Weights of a small GPT-style language model, trained from scratch on English Wikipedia.
Size: width 576, 9 heads of 64, MLP 2304 tanh GELU, vocabulary 32000, 98.1M parameters.
Training: a variant of Muon for these matrices, 1393M tokens, 5314 steps.
MLP neurons of a small language model. Each row is named by its layer, matrix (down: output weights) and neuron, and shows model dimensions 416-511. Each number is 500 + 25 x the weight over its row's rms, rounded and kept within 0 to 999. Numbers have three digits each.
Before each neuron's rows, "fires before" lists the tokens most often just after its 100 highest values on Wikipedia text that the model never trained on.

fires before: ".", ",", ")", " and", " Countries", " ("
L11.down1615:527529532506481545501507568505481484494488464541464520458473502431557557506516540487538508495493488514518469494496498508502482474494473490451471521505478489535517491512533531515474507506516511524503498511466532515480513527506540465561492515513493492538531484534541509443474506531505522527

fires before: " |", " ", "s"
L11.down404:494505489503520500512490499531493454518504488493515489472498526476499461479536529493493493482499515553483543486451535533486486494537486485431533496514474509526531515490503527498543491495529524474526490491495503478515509504449500496488507484509473484516512478503530494461473475484436464497

fires before: ")", " |", ","
L11.down1163:539546549461500510498506520467485513487456518514502514486520540495501498507564478504467523543474526552528498515531494463575472496481492468491513521497559554524506516509510513493499525468486502516491511452461521514529502511492490526507500495506510493502482521522466528507483499536482487524

fires before: " 3", " 2", " 4"
L16.down2102:541511490515482497489502470489516521479510532489534498492577475521522478481506480498484513464533549484535515529502455544493531511546481484522461528493485506467509526505497536474486504510489489477507507488482477520515487491504470536478545514495500495513531476489521505484505474526487513510

fires before: "ing", " by", "s", " in", " to", "ed"
L11.down1702:496514501486502537456523480474485521476482522475475538494517476474484534471527552462487514539525525505501483447478491519538468543486526462487538497463514515476499455506470507471497509499484489498491494480503495502524498479464471498515458502477506529493532514508479486526462488491455511515

fires before: " |", " to", " of", " between"
L11.down402:523530486459513522492480560544517465474501482542500493537482455511522545497525530499528487468493517496533510502482494510521472488486529498488499554472512464516523514511485506495532528506463533485515465513524496510469506544509570501500485485483542498506450500445508525531503538502483499507

fires before: " the", " to", " it", " him", " that"
L11.down1056:515502548536539516484507508487520474515512484448481491499497491482531500494489483509529476439514519481497525472510523489506468476511452510514475522481455502502471541508522488495500502475509505553516447465488559466524495529491504518485494477520495499480511489541487483490495535494497503476

fires before: "s", "ed", "'", "d", "e"
L11.down2239:523483513527498503466519451439479528510465526542451536450489456509506459518518526490515500523516551484550482505525496470490494484559522499511505545493521525496487516482464518492512469559466539544523489512459528469483501501468511560498525525508486453550489499534500481485518526454521475506

fires before: " |", " to", ";", ","
L16.down1745:489512510512513534528472518489436468473518501480465542532527510505483487526579493491542466465506507489514524480511478490537501512505501462501507482506482477508485502486550496469464512522523499474489480492520492534536492457480511505506486521521531496490496487506554481439523537500465494461

fires before: "."
L16.down1299:539493525459538457524549492506538485474496479510514492491478562516498468540555504465510476554475494498522497452483491486456489512472498533477513517497513522478546526513522496510482469471468472487492518556540498501508446482505490486481486496508457452527498492502526498510490539524489470466

fires before: ".", ")"
L16.down263:500505526494509471513540424495497509472502492518479517521516520511491528495523472469502506484536498492531476509478508494488470520505490545469535516484509499538513493504484506568486481474532515486565559506489502468507513468491514449499515481524498488506484465467455432446493499525497507467

fires before: "s", "ing", "e", "ed", " York", " with"
L11.down1034:548525488478492463497478461474531499490483511518472499520498491494509472491494509513489503495465497530457494494496520491492534488518454494507517517511489528523516528517538496526521533529511463511475491456521488444487496495505506498537513488509478507490522438533466512478491508485449535464

fires before: "\n"
L11.down1283:467529512512500466490524498497466496480497459479494502532511496530496472495490519516488488486510482537554490554481465521513498496536442490491493543494514509506480518538490414491536543508511484507574525531447490536506476439514481537508459500526477473509489488510535486589466524523540459525

fires before: " |", "s"
L16.down2191:486513516504512537450515521508491480517498490485527542524535483493536452513487567483502521496512523535496514522504456517525466483521480479511508458536486513477512511465461454469490500507497435501555497513477478477545456452484509466446501502518523503493511528483471494494527504463461456514

fires before: " |", "'", ")"
L11.down2201:482476528457517493486499545491493523499447474516569481473481554532506501548477475519500473466496497476488523502525484478517492461504503468500537495516552477517488502481480487482532501472516525510517469490503537498522513494517516489467458485510487513514508532493487497569476508556480473487

fires before: " |", ";"
L16.down393:489487511476483488500507509501467467489497511504488487507517488464512496477532518531521506526503495500520472558482523510543496498493537477450518525525484512569543525470578508512515514504499492571515466499513509498498497519494480498516514492487504449522510478505465485490485492507548484500

fires before: " in", " as", " on", " for", " of"
L11.down762:509475511512496467484496486500479544516518508527513516520525476512458495499514461487456479450475494510521471478504506504482515523510545494485496431526508513482460500533513508491475525487498528487510467498487486505513501550474501476529501458510525519529525492473510506549479471464490574520

fires before: " |", ";"
L16.down193:553533498474490500506495485466450507518481470456522465481504506518498497493516510508446512506556472494489464498475482515514465504505499538472464446508505524525518484516501502459483500489495513486476521529559500470468519500525500547512552498514495534533469495514492464391472513520462470518

fires before: ")", ").", "),"
L16.down707:473490479496493489485485516490498505522526457518536506510493492517507507494514514492463513506485485484509504517499511545479526531497533530489458516506475479501512481474480510471463475467462484478526488513523508511496510485474538497457471461507521525568475473486521477504499487498494501486

fires before: ":", " –", " -", "\"", " New"
L16.down1180:481497538505507471501505498492504486511500523503474477474515528491497475499463517484495508445487501482494530481508524475478507507488499459478492476486515501498493474490506489523476491480442556518533513505517499512494455507495510441517537475474485483481511480514471488449496478483498520459

fires before: " on", " of", "ed", "ing", " with", " to"
L11.down432:493503477478505512496532544479505485529524519529504463505487508494483516517523540510535515499496465498493503480550537535470473529458485467546530496476492454494529504482506459496507529497490495492466505476524480500506489478503531529515465514514528532528509528464486434514538494517543495516

fires before: ")", "\"", "==="
L16.down1113:472478476507500461486500524528552504497502486486452507515510482512514481505478443503495483551487526504504537502528476502454516518466474465507519464460470500470476484472482509476499409476524487493489465487501508488466474532477505499512479492503493477468500478525509467441508495466521498462

fires before: "."
L16.down740:500460517485482519498473490450494504557479468505524497474529507495471514468508467503506473500500511512442523512538505500492520495493496559478517521493484473492486469466525480502543463494448465493517506464522472490526509479471478489488491502503487494502517487489507531397520528443554490485

fires before: " 3", " 2", " 1", " 0", " 4", " 7"
L16.down67:526515535492514499529515493496504475454550489476461496506531517538494466493507521468459526491531505530520501537534541510506500519462511489550484532501487477505520487490509459486450488495518496499534532523475512504463492531526515521451537508486466508516493516506466502379506457489526502474

fires before: "s"
L11.down652:543478466529467513559497451454520487486486513511499473479501515491508522512501490525490521516516543460479477522531484506527492522493510488489509519494492484492523508531510535521487476539494522502512470504513499505458520436461471489526514523468487515503486487496532502388510469475512505474

fires before: " of", " ("
L16.down527:483535528517458487498504535537492511501486531500478493534505479539495532495484504473512482501471532523491525460468489499476548481543515508494491504506475439526513483537489462440472477493463540504478538441519483491486487479501488473442571469526518504524496495528480487457534523502537472520

fires before: ";", " |"
L16.down2096:487508497535512469467480496503538497535464525497504515508484468504499461511432494511535512522466481499498524537469504498485503513500528462486464482482500481502491493512532495476531496514487522490536503512488498444527502516475503534526512474529496521479505497526479533466479484470516512488

fires before: "s", "ed"
L11.down186:499457488473479443521470492470464442491445524495488445499492460522463456500516471535507476477491511512542496471497497499483498500538463508497544526547505467545537519492515532470515490518485507503528449546542514535478477481463505544545470477505466492488484488519509529509500519451492486530

fires before: "s"
L11.down423:514508507530499505489533484498524479492472486498511514523484520523497512505503491510519480480515511485507528528463451478489515528480535537478485486536485464501511489476501520506503456532490527565455495516461471438473445516511507508527489511488509471497542500546492519464459466557485477444

fires before: ",", ".", " the"
L11.down1461:495505531525532500491518511499541477515554530527517533508510520529508513499520459518445497518502529503488500478506512513518496480478476536481496486501514536548437464514470471528486512457505500546534541498473512530513497511502518517493496519514505496469465550484517528478475490511465503486

fires before: "s", "ing", "ed", ".", "e"
L11.down767:464509512476486486474528487511507502518468517493469511484541510493473463518538520513527510540464511526510502530548502545489514528503525504526495518464510500513533486497521497501498452505482471509489474510519471432505509482503503473526523512485525486495474458474503491502509474485526488501

fires before: ".", ",", " in"
L16.down1045:494492480483519507491512532516509463491482477505505505475483515520525485514509500521444482481471502495478492480491527541495524493509493542469460502456526517523463506502459480513502481487426502498464519504491554492523533522478541526465495513489480536490499510519534512473530521520479515512

fires before: " |", "th", "st", ";"
L11.down1006:513550526494506494504511523531532531544480518484484481530524498505461498507552518460544502527528485467500506534537510502512528470566482471504430530485541463489521501511505461507507509521524505484475541506492497499525502465485495514510500523509506517493500516461520466511471558464496468561

fires before: " to", " of", ","
L11.down2291:509526512546515499498496457492490542518524512460504488492524457523537496490546468517512519498501458502507507473525476477494502503475492504500471505520523515464464488494472520516500499508477468491517516467489565509478485497524526451514502485526504543494510536504488486509486490482441505478

fires before: "s", " of", " is"
L16.down2228:481504477521516507508499514485493521491478516486498517505467503481508480473505473518482528512504495537467523461479528467506505526498496520548502512482499487524506440525497459532479506502489494532512477468498481495512552522472523489477505502452518516516499483525539489439463484471486515492

fires before: " ", " |", "."
L11.down12:539516557482481511490533520479495534498502522507522512537451455532488471528495496487479545536516492475518490508521466497527476527536483483456490508512482511492457512520529484517493468519534500500476527467469519578509506486487484504531471507502512496491503520485422460422475461495498529508

fires before: " |", ")", ");"
L16.down281:480505502543468488509504500483539501506531478496470494520506502529500464499508501515499529510508494499517553522509532513483524516503462467468510468492451505471499488467472538505506496508506480474529500534506519537491500501511505461491498495483552511461523492513523535414499498492490539453

fires before: " |", ";", " place", " Sar", ","
L16.down761:512538523506488518549520520506505521489532519520484534507510487493505488512479511521480545466507528510473522494517507517486498505512512524518551539490481472488498480449511514439529493479501528474529497505474538486487494495477493461524479535554486481482483530476475545512457543496512477505

fires before: ")", ")."
L16.down758:466501494469515487478477533464529507493499497503449436497524460514525483509511486503469517486515503478498487470504502504490478505475522527487500518438466470491479541503513486525492422482500511465499511458505529470509489500513502499471426477455517505467508508504532455483501521508485502507

fires before: "s", "ed", "es"
L11.down2034:496498510552507493501530506464551489504515503500490485514518486521527470470484470486524555477525502497545512522526473489544488473520486530502474546464523486466510486545529482498516464542467515535534463510509492499512466471512541479469490497522499499525508467499489509454547515483492485463

fires before: " |", ";", ",", ":", "th", " place"
L11.down503:507487565534531472504526494497494509508484509535491471536483485475503463511460469510514500512525474454489553539492519479536463511520451467500517499452484523485487479459542501460512496487472532505554507448520515500486510499488512564483487499506492519504459494518491504481538508524518471537

fires before: "'", " |"
L16.down1645:512501482504470475552520515515498513551503497511521505486469500486480468511539476532464460523463530506527506503500521520505524513529514509511507532526483497492493536467484504518528501500490501490576493569499464474495575532499520479496478480490546531508574483453436494432475476510489533472

fires before: " |", ";", " —", " 0", " "
L11.down330:548477490474536519479491526493495493491515508502560509451479501520511458525462521521475482481530492549478451489487502500483553479488485515467506502497538516526525499497509493459531443517538535574482478503514521504515521548499512525548468487492469497496492462461442493520465549474525548503

fires before: "."
L11.down1254:478540500525479467512546510500514502486496506533492548525514537533513508482544450460460500466509512532501461490471474501542484549465480508521509486493499494517508506509489499505440479489507523483527517518467519491539490493525489481490478421510458475481529522525467442481473486526493496467

fires before: " and", ",", ".", " with"
L16.down827:478511525466461477493485499501478531520463529499524449501493495511504486488522528443463474462456506505461518508529477544507541500502486523482483472507510527488490524490481502514503481480481453518508499537526490453496549462502483511467506504513481501518527491506532518466502494537515493503

fires before: "s", "ing"
L16.down253:525448473499525515541522513512503521474508539525501523511440502486511464529513491499486508537504495491484485447494523513453475480507505498482496488503482509541486500497509451459510476506528444552534456474500482439523497514497494536514502506491479539481506524472532493428488508480488497516

fires before: ";", " |", "-"
L11.down536:464502504512511507468504467512511481527505490486511475549525523522509489512486481510478497464503477564484453511512471503496476467471495513463531485487479521521503492448493544525524498517484522480497543458513514507481509516444498510475470508477441541486519537488558476441479501502469533516

fires before: " |", " million"
L11.down34:500490434512542509488497502492509547536532529502504500486523483487479477524471500472569525514521522537519478516524487458501513585446530472494538533510479466487511484541508497476518507547504530510480502511530537529533477454461541526498481490484518498515525520457500526465508508482523490501

fires before: " |"
L11.down470:499514517497518444529518500496515512536471501515485523468528478482506498518500456498461468529552540566469481487508520477545486507476504480516500477492493499506511508500491492526528512492535492491508482540488492474497493495558480470536512481472478515450470478522519470483472481487525522503

fires before: " |", "\n", " He", " "
L11.down830:569520499430495496504493511499515524492441482517511476505547488521515486495537510527518539550520518511503437538483478473491498507496494516501483496510515505471557488523535513508469538524493509533520471472499526490500488552516521513540489493510459510566435501489457499498464497540489506479

fires before: " |", ":"
L16.down1726:519583508491474479484521503508503487469526496460505511498484527526527478491497460505488501506517553453512481461530479464490513499503499499510497492518484500486492479476504529507515505519454528510522577490473513502527465500470492536476527504502523488486544495499476517446480501499499488514

fires before: " |", " was", " is"
L16.down1882:497530468513491507503452490540532480492499505481502469504548518507508537470491484524474463491505497485444488458500523539483526519502519467505464484501551490512449487489474458491465517508512547500499492474548458489507513511471490486475505519539450543451487530537479469487480434506504520466

fires before: " |", "."
L11.down2262:485474492499511455485502558507480471504492454530523527490529534517525527506474497509472512481518470500495499504504534471501502467496500484494492514522491532539520502500466492529518444504513466493498516520523500495508522493509541516495474478514516503510508490480472494437501479448534526521

fires before: "s", "bie"
L16.down395:500539479492557479493500495480475492511527524449518531474493506549516520490440523500513480522492535496491530515511480515529468483491503489533564494485515468459530521539501506457536474473483498464473426526518504505494467539503539501536502487493517548498513564515504526496506488527482540498

fires before: " |", ")", ".", " of"
L11.down313:504470495465522498506500525530484507520485510480483540540501500505513491536465465470492460455499499508497525550490522487449562483477538514490498497521543530507497509498511456532504525500484519498491503501515485503479511481479535533487479467467492439519508460495486494524464529500515495497

fires before: " in", " at", " –", " on"
L16.down270:471520504525487531525471510478507520500517526490487532524532484525494462453514489468463481463503490495509506516471473486457486479489499504503551485457454487525515445494481496475531490462473511513495481517506500477499471513503494489499539466542518530520475540487506474542472465503494524542

fires before: ";", "\n", ",", " (", " -"
L16.down295:500525497488528490524484509497479495502540478509509485502481523517454511472460469496521487563477506500491501477482493493487483496546499512534492463527502449554479440490480540506475489469483478492474463510521513520493531440498512470501462522443494532537497500530461524493482469523488528504

fires before: "\n"
L11.down299:504482455562522483494496494477525483496475495521502455517462492528518523514518519488534474488471462525496525498500507524500550534479483486553519497465488529507511480505479525493506491495504495467493510536454505497517489495545499494479454508487484515543474489491484527458509480502483496519

fires before: "\n", " years"
L11.down1398:478461508462529507512480471415488462573471517505500482497471525506510509466501540539484457550492495501499506494489486504529495517460495495511519519534501516522486491533480500511529499478478423523529495505494462526485491473492502490503489465512504480471485500538527503461480518512509493528

fires before: "s"
L16.down2056:520500526528489506516509526494509483538509497509516534510491496515507426511493543488544525496563495523526512494519466475495475483506479495504508517526488486510526524487520511522524498452473504541509518516475484512539487494515486502464529508530535525474507513523453462490500532501546472536

fires before: " |"
L16.down1963:498489515498493530527487496464518522534486472508495510504520471522453488453579504502499477525492549473465490513515488485467482498473523514498473515467521512510502486498494503507490521482535504506538460499503536485487488456500447540497501474488498478564509495513507489541497497525498495545

fires before: " 0", " 1", " 2", " 3", " 4"
L16.down1973:533490534508516503490472507498560488521482551522495506515509518503461453500514503501508510512522504499505502510515499482526497486528475478530511536528506549528481499537529505484482454491528510510491536481501472512494486458532523502466496468450476486506488509464460516450458526530486506441

fires before: " |", ",", ";", " (", ":"
L16.down1608:507518481454493513492488483477524479483465521495541527487449492493490455467497466482502472497543519481475511500494551516495470485466514493534514545521560463515493531477477482497511529510457488483491505487549496450532497496498486497493508539510490535474497539506487499440529486506478501527

fires before: "\n", ";", " as", " in", "."
L16.down552:509494453505523518510486466509492464515441510485488514497497536523488529517482509440486525511491495534491492497480474504513475491503511501521494540468479534522473491548468506509491496498506495510557490515545451485558496501510513490504455513473492478529515480503511518436503503467524519516

fires before: " |", " (", "\n"
L11.down847:491480501522522477488507548524500506495529534473482478492507513512518509502483519512509435494513483526480487456519483531507490478481493531478533531474498491506502528501467488466493472479471466456496492522510494487494539514504477502483497578512480516428496509491512484429480490509493485503

fires before: "s", " was", " of", " is", " has"
L16.down2258:523485492488464509475554502531486467495458512492469505491507518496482486467498495492494489483482502540551500521507465505516505497514527511482486497477475469511505497471517470522504477505497499514509522506511497526524494480498515484504512479565460498547503496487501509468506503495542532532

fires before: "\n", "---|---|---|---|", " |", " mi", "s"
L11.down412:496521544497522481483460495519506530534525457507513508495487571500537519483493482482485487462496469511468486504502441540496489511516520500470500489474468507531491507495472504515496480488495528482502458505462522481536496498449507492491475476485468484483505515502519470478459492495513514480

fires before: " |", ".", "("
L16.down370:538524463505494493512563545526475480541511530495534551494500519494509537540490501521482486545531440513478480497516494471508506488457505493497497465494459445534488472461499482512506569544508530503480514534490497510498500537465515537500494516542527471456475482474471463446509552452486503511

fires before: "s", " the"
L11.down75:512481508516538508527532496511487519572474515461481491501518444467474468525482453488510507537504497526495510484481480547530475506495496481551535456502499493508460489499511530490517520473501493482487517457495503508507476487527500488498478536517501557510478567538516505393500505497519527518

fires before: " of", ".", ","
L11.down266:556471476532518563473466464471494509538498511536516467471511481486475453467500529490501502519511493506480466503479490473556504496494487542425495508489468559523530484476469494501506497503475512496530463501525495509481505499501529500501522520497518479511462465504504502473474538485478490520

fires before: " |", ".", "\n", ",", ")"
L11.down437:490484534496513552457496499476519495491500480498488515519506494488515513503508533498468533476506542517480492458548513498484465525520514503528503518479487517545492479495522472491504516492501463493538515488497451505480490466535505490469487481484518485498505536509494496543532490510487498537

fires before: " |", ";", " 3", " medal"
L16.down1566:506530504457502532481545543498489507498496499477510503487511491558459505514469486492514566476498465523472518502530540475503523516501505472522485527523519558498506474490500484478520518514515521496551533488496498500480515496506480466467461517503472534527538492528504488449488491475503457497

fires before: " |", "'", " team", " m", " 1", " 1-1"
L16.down1450:493488520445536528568498489473478514526538516486530486481498487508446510491449533477480516522502512510492473509526527491493500476505515464469476538520451486507506515497477528472501564507539489488528491507473493513497504514502456519523506516470511502494515512532539448511504498517475512505

fires before: "\n"
L11.down752:468498490549531504482459496487480497507513491544525491522532504515488510508504520465481511498486491527504485515490544559513502503476567513504469512525487495496488500518493498512498504526526455511558516511517490489505454503518486490476487505494514505497484490469531524470471503507526476490

fires before: ".", "\n", ",", " and", "'"
L16.down1006:497533483484440501515488460499488449511505520519498492542510534498524491472538517443527498511513474511519512489469513508513480435500476538474497493487496525546505480545577517499513492520529475443519506503518484525483476469524496500500485499472513460508485506468517470402513521435421502571

fires before: " that", " to", "s", ",", " of"
L16.down1148:468470528512466523457496516522514547544463508525493495487510486543485539562518495516482496496478495514496489505539504500484531459564481471486484523499525481542545502473477458529510506472495516512495497505513521485499547533510500505517499513512458487498518501485551502492467472503523485516

fires before: " at", " of", " in", " to", "t", " as"
L16.down1149:493534481494523536471472500519477565474505490499557497465470500501473505467505475498468507545502510519500504527504479487451516495494475495559490514525490471518456477495508510495517494483450483499492484468490491459506471500498502515522484489473530505549515495529455502489507478506487527481

fires before: "s", "ed", "d", "ing"
L16.down1723:511519507514518545540510451511485537525466513501496492505539476533524504444520534469539533554482497485508513485542427486501516496468464529474491525510549487495475476450528523512527444536518485443514514510475491497450483454485506515523486523529522476516511526464491550464521514513508527481

fires before: " of", " in", " that", "s", " between"
L11.down584:459514504517508485527495478508476566518504525552490536517516492505477506514501471490490498474483472568521475478493497465453517507537503477510478442528508534495528535520493526451496513438479522503495498489513475495495497503500521466527498454503508548539495528471530517594477492547498538517

fires before: " in", " of", " with", "ing"
L11.down1951:474527508503442477471467483490483559533507487458420541506495479477499491489518481504531517522497528537523486499471505485487524508425514435463488477566501494512485530517532515474472557503481517501510521508515477540488488475469486467535506488474550530489502512525496550532501500469507469492

fires before: "\n", ")"
L16.down1077:477467487490491500477531474527528491516524499493450516499488518520512496487493548502505537473532483544478530484511454528462548519473516525469528482510493485484497485521526522503491496475509539489545496501516491452525493496496511445459488466511469542492515544460490498405514497489540506479

fires before: " by", " in", " as", ",", " with", " for"
L11.down866:460525477551496464502488489485481478513464513496484470574534526503497514450519488491494512479517491534500498475485511505537506506505531525488516473491561507529525512504516515527494581507507491518533521476476498549514507515466467509471457505531504546492534506508518501495472537481483495530

fires before: ")", "),", ")."
L16.down1601:469477532521498520510476589464499476498496504533524461515473482493480515488479465525491487523467477501502472497489479503500514521494474492524489505465494460516473504481508507495486505458502529485502491480494491490526533514538520483485443457527512511494506505491510509486480468491502476522

fires before: " in", " on", " 10", " September"
L11.down2282:487512520510533503503472483476521510512519521491483504529464506538501461507508498483483444495534489507490506471529510494468530517541469485496529509528474489481487528497492509465486497493503489451482477489507463533519483489482486482497482459494492507534482529511520491517559497536469475513

fires before: " with", " to"
L16.down2293:480502507470514531479538471542502476500493478508504496520500492496511510505509529458488530517491518475462514482486521521517493484501482531542487488510483489499468509486507532534490525541496530542475495487480503504450513512482487505479510459510499487424484514520480434499495525496510508471

fires before: " |", ";"
L16.down412:469545467491490526488508484464474517516488476519514461482480501484510536498510514518480486484521542493508469497500497511503505499511482482472529476484496526455507489471477454481492508508475481487523472449515502486491487523523502457506490493532496508508524512526516515519509516463462518456

fires before: " |", "."
L16.down198:485507527501487524506530552497550518477528522477500511497507504508476510482506463508464483489512500495461526494456482505469470531492525483491497503524509529449538558518521527503477469483493444509520511497529508477468520507545480445529484470513501500487486477489510501517515552540449520530

fires before: " |"
L11.down825:531493479515442507492516477513505493515501499495545539499481527496559529501500491491508510487480527520485503489502527543487492498467486535465541514522456520521508547525472475518509500492477496519508521524469454448498471487494478496490545510488511505542484458474530469457525462483507481540

fires before: ",", ".", " and"
L16.down1837:526512535501537500488466495512517490490536495503519519509521474486564512503498481503528490524516490520526501547483552500486508496442521496476506494526530488475490476527502531469495499513531477490504496505472500502470486461516522512468432499506514484482503506509548532416484528493485518527

fires before: " |", ";"
L11.down1131:472527506510508564505475465543507489529472505524473436492496492507529518512490463454482515466516525486496510597487480471525537481510504525572471511506497542498483483518517484493518473490513517467495527495476505535475482500498526458501508508530482463516495516496530520457504523494547485488

fires before: " 3", " 2", " 4", " 5"
L16.down292:491536543482481497496482523475500508493524510522506502524549506506508485532533469492518497436494514495518522550503489527480521444544495481491500470534535481508479489500470481487479465491496559510482530496507510510505492505512513496471498488489463551506520504471489502505519514465483513484

fires before: " |", ".", ","
L11.down1150:480542507512525530519519511513478514460561503481511479500485517523471460488518481513479503501499479532500535497467475516511529521513468465534473532501498496536517496508538527519502560527501521489495546503508467509486478502510551494505513496506514501554525538487519486530529529515505446462

fires before: "s"
L16.down363:544481474538486499507507464548526496491493505521473515475454510477506510492465494517499468508479464515520480483472469488512511497513482489513498493535492501496497497452499530564462444506515483492504524482500481481502501501488498525507497475496512525477543509498505496423536519520501515432

fires before: " |", "."
L16.down1015:479503512481468497480476480502492475548471518534499545484481552491525498493494508500481497499543529494475467499463484514524486461488530488448533507536504445503482515491495505487487502508518535510490482460504485504492488539511502485490499498523493487489521519486496485519482463508504435487

fires before: " by", " with", " in", " to"
L11.down1394:513453495517509503455540448486494499507504510543509473531486484499543502504532521529484501520489486527515513480496539476532500576521482491480501504457516457492473506527531480518435574503483466473529487461522510506507471516508488517505538513515481495451544498514489470458541542472514505518

fires before: " |"
L11.down1660:458459504518486491440479479502483467505489531451507478509470476489498519492534502537481513473520499492477533528480492476506465541475467486479515485483487472500471495513496522510504540500482510521500505536521540431510433483508480491516491523487501516515513500507510467429513470503487485497

fires before: " |", "son"
L16.down2285:467496455473492511497538527489519444481515510529509472504519497520528513486521541488504475517509515518508539511469508464485504513512495494535532536479473476541537525460523472499508489531546497505504485503487469500498521477489497554483470510513478509477503478482558497375476495499482478483